From a checkpoint of a small transformer trained on Wikipedia: no biases in attention or MLP, capped logits.
MLP neurons of a small language model. Each row is named by its layer, matrix (gate and up: input weights; down: output weights) and neuron, and shows model dimensions 64-319. Each number is 500 + 50 x the weight over its row's rms, rounded and kept within 0 to 999. Numbers have three digits each. A neuron's up and down rows have the sign that makes its largest values positive.
After each neuron's rows, "fires before" lists the tokens most often just after its 100 highest values on Wikipedia text that the model never trained on.

L5.gate161:511563427447518480427504477453452532552584535461488571580577559538460487458538532546445514463515475449507557492510417494516501549519490532631491540506600466535447545614531604468386444508473424574435509523520545463545480477453460548445499531534469438490550534533514408500621575484525400506411465495491413507525358501498554634555547519429568399520527471407425454433561469485500447439558467498519551549480500479461484504548541444546509498527531517519517484466512512456569389569489519565403530457529463495442553506497489469474399616564576456483461570530494483513427550561509495486533577449566453595439496487485448512483570503533448445466433419477430533479448587467445472540529583467453479454522469554531463467472517497559510541410551501497471556457481476441514448434505371
L5.up161:455516462518516411436519510484539487611520502551496535524594571539546473445511574452384542493484529466399479554450573501452514481536465584495602477458490485464425547433554524468483390510508439628476410598488530508542503469516531461406502548571471505449500500557406552493419463479527465481447528501466496545486478532594542498471496472583464444538512496576545487487487413521485513460560377421491539385432569502585529520526504548542545447569561502499472505480439546429560439547449511485477469518503510485509517526550422427515350423412548527458553599522567449393470446546530402591472470487489486612483564579404418509493428451548413525508508497515536520470486553393480470503441499511489576548526527476487449446558524581374575568532439515452490515493485466528525484537477547
L5.down161:447482497461509503521513469535481441463476528477474544507376427450531474538456513560466426496477420586503527593602459451511537489503497506538468472532494553503533485549438468534479501442503540460515479445535514464471560556595516481506554454443475543482421471453514503422395545497540504485500451459515549508445465413475478497391395491484489633438577531448482581431525516532407451578611561543495532550428489516480553401468448471501507562517467535491630423478659465477560492436651530478495582512503524548454543452447574552479487520481471474462483502483474564524534476481547584540520499384493567531575513484493539463499506521453537381499359477495435419519444514500523508578549531424471453552440495498583484576470459490610523435553548534484474439492456518541483476479583497
fires before: ",", ".", "=", " and"

L5.gate60:611482542535470453441487492548510507515432571574558547485518517560505512517487650442523501513483411523459439516507571457479513504482464484509505492351391521430490624574535535541470502560497445553447474436426614532490596549507466568508428462468529560491417499500459542445391550524527456503436447463457506486571516525534593564490470437468491518465506451506567519413458496560546541513615535525515533501482502486513512458494633528528503481486430422540533495461527552495446440539535463496479619539413479545582421425456458433541526520413518432492526399504636483490424494601467429477478537491444501573579540448553472482352528540521465509450440508419545562503483406531452479552435522428465421520505528509567549443477471413506545452500494522501494474525460498518520381414453485
L5.up60:620522556489490510491496467543480502443478555490479536492485476456570549517493592435529505449541413400528470527486570518450493551524507379575474415582481458430435570575498507517461528509437504653513500394434573509538467512527467655491501469526613517575477521394448526541473519591570571490481504504517456393521417543562482560430502509494503440490507583546587497484618492454553483587541493509444591624525541433536489446519525618500510463523467444530465542512521464466468448430500486490472556491493501531589497400506516433497523437523499484507568484512546476472475540484440435538391500396512479544489584496483569482438438488471442461545450531461527498453491507527513500497364542476488440493512491542596536475586539524474505444546458528505537407521495515494439508506526566
L5.down60:430633397427608577524559483496472474516486488472449450528558559455509510469480479549500504473522475447507471473558449500426507511506491508519490540534605536512513389475580570445479512423566535516488504448511467502537545458419516459403552550483420623454480490532470499447482533534552443510465424531550492444413465503438518491446466537556491537459479466489442635427463530443455467499485581528511544518537516522495484504529458459505400595491565565470523460474499588522551468571582507431463482405599503580564454522449572544504441589445516536501423609470500579607540551470547577561485526470558530551548476482456503539565511539497421478496419460579489587553447574459527534504550518538412487447466507576526437547483564485523579522526521495470484479408551457408605623497535431
fires before: ".", ",", " of", "\n", " in", " and"

L5.gate418:521505492511528453547507563557502483583468557450523552488586451516457474521547534519469572537439472456505611547580470495460554508494417490588512477514427389519449553607453489485442504462537491447549539538476558435513493550576480457551439480480464477556592434435530514450583375498513553584470534658532492432478453466501442512446471499459560563591557485505491551485544451533489448521388494478623455494467432539605568417511503498488538455389484473505512488526533451516462470452455468535337467589506489483580484545538514619558537505450425477571495441588429464428478529432552516507496446520415448432435544520527487540455454495540447441461578405455462526499575466597530511570475516507559427527580449546490425525484442451514598473456514474469486550446566541479548519521459486
L5.up418:526526503494531571507483562432554490433590485524407414505479562479589476556398539535511489591539446511481573569530430518502464552517522500437486540499576471473491431498537426479468459581536479600490458591461507557427570515434536505532487550400524480535470537506487472506522521503474541498523474567467440560565440534563603444501488469491609519446518525506530491496567467551501474487522555494498556530496463506460550563491562439506425448511519569463626531541488522446490527474540499507585388501478516477458521426453511452491592474490441522503504565533405511508589567408481499506506493506568488438456471587487414515515426434481536464583579464450547499479537596428601508424479538411443579401539472530488460507526558463495478531491525503410532540535443518564500498473561495
L5.down418:448395455443481541562512428548485495411462437470502521487562480539474509491590450515475490513498522482502491466448514453453525571421480549553499507543416504449534482453412507515529589458422438544457515500504582385514520521542449511402539493572507563496509520535492541438541529415428466580452511518474436442524515495478477591368495443464521474506509472503439540543531486504523585543457445494590433491376463531506447479575432573545420501521551466578517489431491421471471512493419526494493530431602457556571566473470512479519485474503499513554537433503520491424476453488509485515394535524499469483470460490414546448501509466506527512518458472471528503535567519521596548559387413544555421405541528410509518400447559546433546493465473597480529505608518440481582516520408508
fires before: ",", " (", ")", "\n", "\n ", " in"

L5.gate211:497583520447507416523451456488454530503572511432512468472431476476517593425533535502455422449489478552547498580516453424456462464507463426509548510558549505407538501460577522490597431508509509487530432411609591538479498495545392489580510571444494514447487450440523533509500480411531530516419445460507483544586582517519529501463422495555485581477486556442464477490427492540554527522532467568519604438507565494497529496405364482568551467582542495472525541418601470507483443471423485449430452475481564450469607548568475458590567423575491482445540549494470549431487478438467419585575561564371442509543487495441548546470420530542532502409478470433485440456476516496467490455498482463500430506542508445447553491447528440655528528483535570502432474489541580484499412500490440
L5.up211:551519467469444433506503508476500498548519485426569587474383507563559489407489473489461633545506454518502497488554479449415498503475511534488500486504482502436526497547490452397458640464549486522447582496558598539437469518484494509522431516471474466463440571544566565563489539500481522477478461458499497465490525520536419583504396543464567528539472555587531502417496441490544581529552497510458529570558518458536475580394466467514513425563562523434430593499524486528527536511433489498465490465567495499406478526496541551491469517499467446480469475440498533447583468472507481486489458550642571554606448504493530558481515551408542483496534469527496480506499549600521513565418549388494384599570455570507520587459487498554439533461418474527525411529501391526431497491531447
L5.down211:519495519617538567454511503510538464556454514568507487495549519468445472541538500510518481438532578419470478468430522508604510512542636525530420516433521463538497492496486525507531433518537500466528535472418487506526489586460477612422547408476489512573507458547415531465505479577514509523422531520430479543457498469488491468489540460535473433526553462396501543505547578511462468458521505499486424465494414494516413461574583558445423570499428470525449464522466584502528460546556434517586556490484367500562424482436451483437553487430482485596510539500473483512408539531552556441479483470523529478435601468584507428479609552447518526559498538538553572474503477463485527496489546574499523492422543517523468462522488496420461484582534499526468596566507583592526479495495608
fires before: " |", " (", "\n", ",", " –", "%"

L5.gate133:512544525466487551439519444517481430526483525465437500503454442501497554485499540536445553541464514431496517476467520482567468505580422606441597519557468527514368438529505475442487660315605504534478538529429555556593465484545528475535518440413543590515476551422578538483427419538475522479510519570494459487559554440447503503514445513459483597488512536531388578478506492557394532510515487475437555442566577539474552507483477496531560481550527457480529467479569526552473512422545509505534417411445436468508468493497453511474487381468525499587575542504470541516498547389573523510490532506468558395504520495474456509578503556441516466396589470490433503456530493479461490513474496455575431480495545473519520429529511532501548556467521525554513525490499503552444433432541479
L5.up133:527523482601526569520529552490477558498455471463505451476524548438541426509563442497521402569579519435406425538523518551406454478493520514452519553405515479443517490446563465619491473531505500474478483560491518505535506492582517492472456487514531481421490515483370478549488472548399581440473465464502533506501412601433501528564454478422527541532461548440595509555465439567491560502459464425465589458472487527474553470459501474549617457440577534508494432582495457514548418584448456547478485489389454459434485416557511485560429423523460523570422460450546494494506532519452450417572445484584497481566474543517537495518523582588499524627486588540487477540487531513538500506542599497543494524513554571514515591493434548549428481516472512586536465563475583555478613479519502
L5.down133:583405500422490509571499529501446466467593560477507552475575611521540438443497546456504481543425504560581552457575448430541501513484488516501494565533585489495531547455490483492590490537455623514457511422466511414505505538458516506440535462515559499501612477488602526522521469471511441535502508481521544514416394423518488508583526420591552421513475537548532446470456556432470495479490456530475450475563537483481492513553464499417473446518564380560498519438468538592415545393427552453501421394492530557549526507495460438479518601430438521489536516550477408420493540520583471560502476512394494494469500474575401546407487445471510483387448467488473518458541415472445516479501476475423570558560471451533458513556541417440502470455420537499506590555545459466466406531473529
fires before: " |", " (", ")", " vocals"

L5.gate48:471488441507540481503545436566534562541555481488488474426581454458573498488389468547505495500372517536536535542593495501405571515518484557529502532478449502468469498535555639487584571471487536516438507438464673555487537567442539520577534516462453502535493522458459594592531450423562460520574529594526546391539421534390543473453455555484517594499531569389482432479512517518625439522518586470515510448466506502379585549447533486465496481562602479432552506568441480468533507479391514485513570431559494480511571468473489529478504429499455581498600442515519487558494546540429531443520563464475532505511567474440466529571462628499448383494428476435511521484502539425488487482459538468542502506522417499497528476473439417573466520449596473487485511514561513465508465411460524
L5.up48:482486446465578469478466505531471389497505521556520485577466563516529445601530467349412574498457511497520521572467552559514491517472446574536514477543443436536602535493544469522505534535440509591492465493480505597474492460337533561429442459447493527519573586455416495585485478506490495451543459482487549505494521481519483406561580463567512526460505517500463447447563543511531449553559480589518586485503530485504582555481476431508497517428473462485436547525586487585614377556473511413460461493465519493498441509494539563380523428543499611408556586451426492495513533530535405436493501549434515513576565543455424552514505439435429482496491547479527530504585496519527458513451512435492481444555446448492586441455516492418537643504565539458419419398484503513543460452458505
L5.down48:623514546501403508496635496403504557438486558447537517496495457488446534526498467577599421458512453561501430471541436470466507420437538498530462503515489474494407405502498490610556464471552456415453554528518438534502499562688476472492551553548517488515477392600580492380599538524453567543474514475506448579506478499571523579406457551421467416532531552494539551502541538457486546502514458376467479503581501497534482443498549583507528502497514579503552492553443464454432575492521481567536550477487508491514550453471450474563410531574494442584474452528618611453485541441471466537494490418539495471473494443514487504494480505503549427559570536569568448508436536519513549508549462474473569617454610572520511526528493551512545487471537497494529490517474490508483530557508448
fires before: " |", ".", ",", ")", " of", " Winter"

L5.gate276:430604472497486539526484487519483504425512521505512506571513589458506496518551585549446594493457511474461521452467485487414494513563509506535510497496411469416459552466530519574527535521537454498479504488378555501491594547455528572444521387564474477508517561480497565508516504444469570414434426543408449489562514538570560536533463543420583525543482485451510530463459457508443405510524450510483533451508418414489451510481414572465537514470558666471471482447516493509550377487478501455552512496570440559517516368525462503562469491603564546398524561500459495495492513526407546569464525504545376496488562545533499532569500552463449511513483623486522477509515512488605400440518475478500460494431430594467559434493454516503459495479554472487460513536480590514472505464608444
L5.up276:491520531478479524537494379596386494495527537454544415531482484544445565535541489451451484479518572385601397539416448476524483476498507454506543522494574445471648531495487483516581460468472437551503496478507555456505492515500461557530491584432549587495528502520465579568588598503497485508558507516518523511586531545470404472516529404523524494583453474569417558595463452409484519391511490459580552498502529529554489453594531610542537484514588414543510559469622517421559611536465575534474438467536470479551529495527498487473518545508529431409523402432527546488563452459498498558504546498521522571470488500527497550512556437540546514496527426560505512540481512572468534533481514445535526625472557437583508461492430493578523454502475457577496450535554473454475457502482488
L5.down276:532385424515516618562511550554425581476506584637414553544469529466555423503458503532523503437467401604555513482495440507509485499540460493484496516430434523471496482606490517527416566532484416475435477503549486450529523529552480513500485471472416479521449533524496533501453429481478450478408512441570472393432478406487531527435442587429426536551445554506454561502473438566544547570518436529439550480485482483411510506519372495487506557563450454486556457487436540578540518426524549547467557569619500472533469527432540498490380490567502549392490516415493435598501420491523528517482584576461497518529515461431479495519465515547507510472463567477511486456460456510503499472425503460531557448482488486468562460523485485450537516588604506429552531535435473486530510477530491
fires before: " by", " in", ".", " to", " as", " on"

L5.gate50:449486495485486536524491542454561557485492525469572402456514433492453579507481497504466460471442519477458384471575496509539515559442428534386484445614524459457469456542491433403503475478509557585500457449499477502473491518607532591508478534428494457573496428576487497456593565449505443444493475633498435479399506457417465564505560536584491553475533556429452462484490496509530504542574509567510386503464426589538587422492492558467571486479544570467534514351618558487490493434617550489483572469446495532500532507499458507523481496542526533543422590581522486480398461552528490486518542462504486452482504460535532552441506499594487524446607505540433561373472453500522539557430516472429606466532496508439500426499469496462487606489440536543468462468472475550472477464532494
L5.up50:408572455643477540596485492471469493423484530487519575525463442464456497510583571555471510511543539520539430500548519475476541451451518564540524414485464529521482561503445457512551491518432473532360503514489487429452472479472476564461494426479513514522445466518523424485495428488440512457390432509496515438481590583557550517483517524476571509514540424497546550429471540542511520504519507582560511478512525505470472453500490474423507460445480514577469384563478554502399494521489444448401521494537485560486585487469385492453519483523489515534523540542522457514556472507416477567501544560551512451579406592525467469482414506594499434439434505488526443531515497599508513485434557493493546459437498498507485442410392508524500467491532520547581509502445476546474557372596451
L5.down50:509515535488530447480511446466569398616580448444498538477478575559565485512525546512460429501412501539505514531439432494475456525555520451440493483536484435508501456560518506495437563518396420534548486495516473543469467475709492391483646430529538455503540489447531624512398517434493484492499549532556495502587508504494493478551549469478581400516438484448436512603514427536438510488490463475550570437523572562440519521533554496583488543599496517461613437458447463405588515574494512505457490531461474503435496528531507492526417480555484487484449543461505564455505560501627532381486476442517424493592505629464471485512496480454469472548451590523563507392493555514481500486524506478514454502527514429529535563504425458530438474453454554482433457544571436457469490587452487
fires before: "=", " =", ",", " of", " and", " ("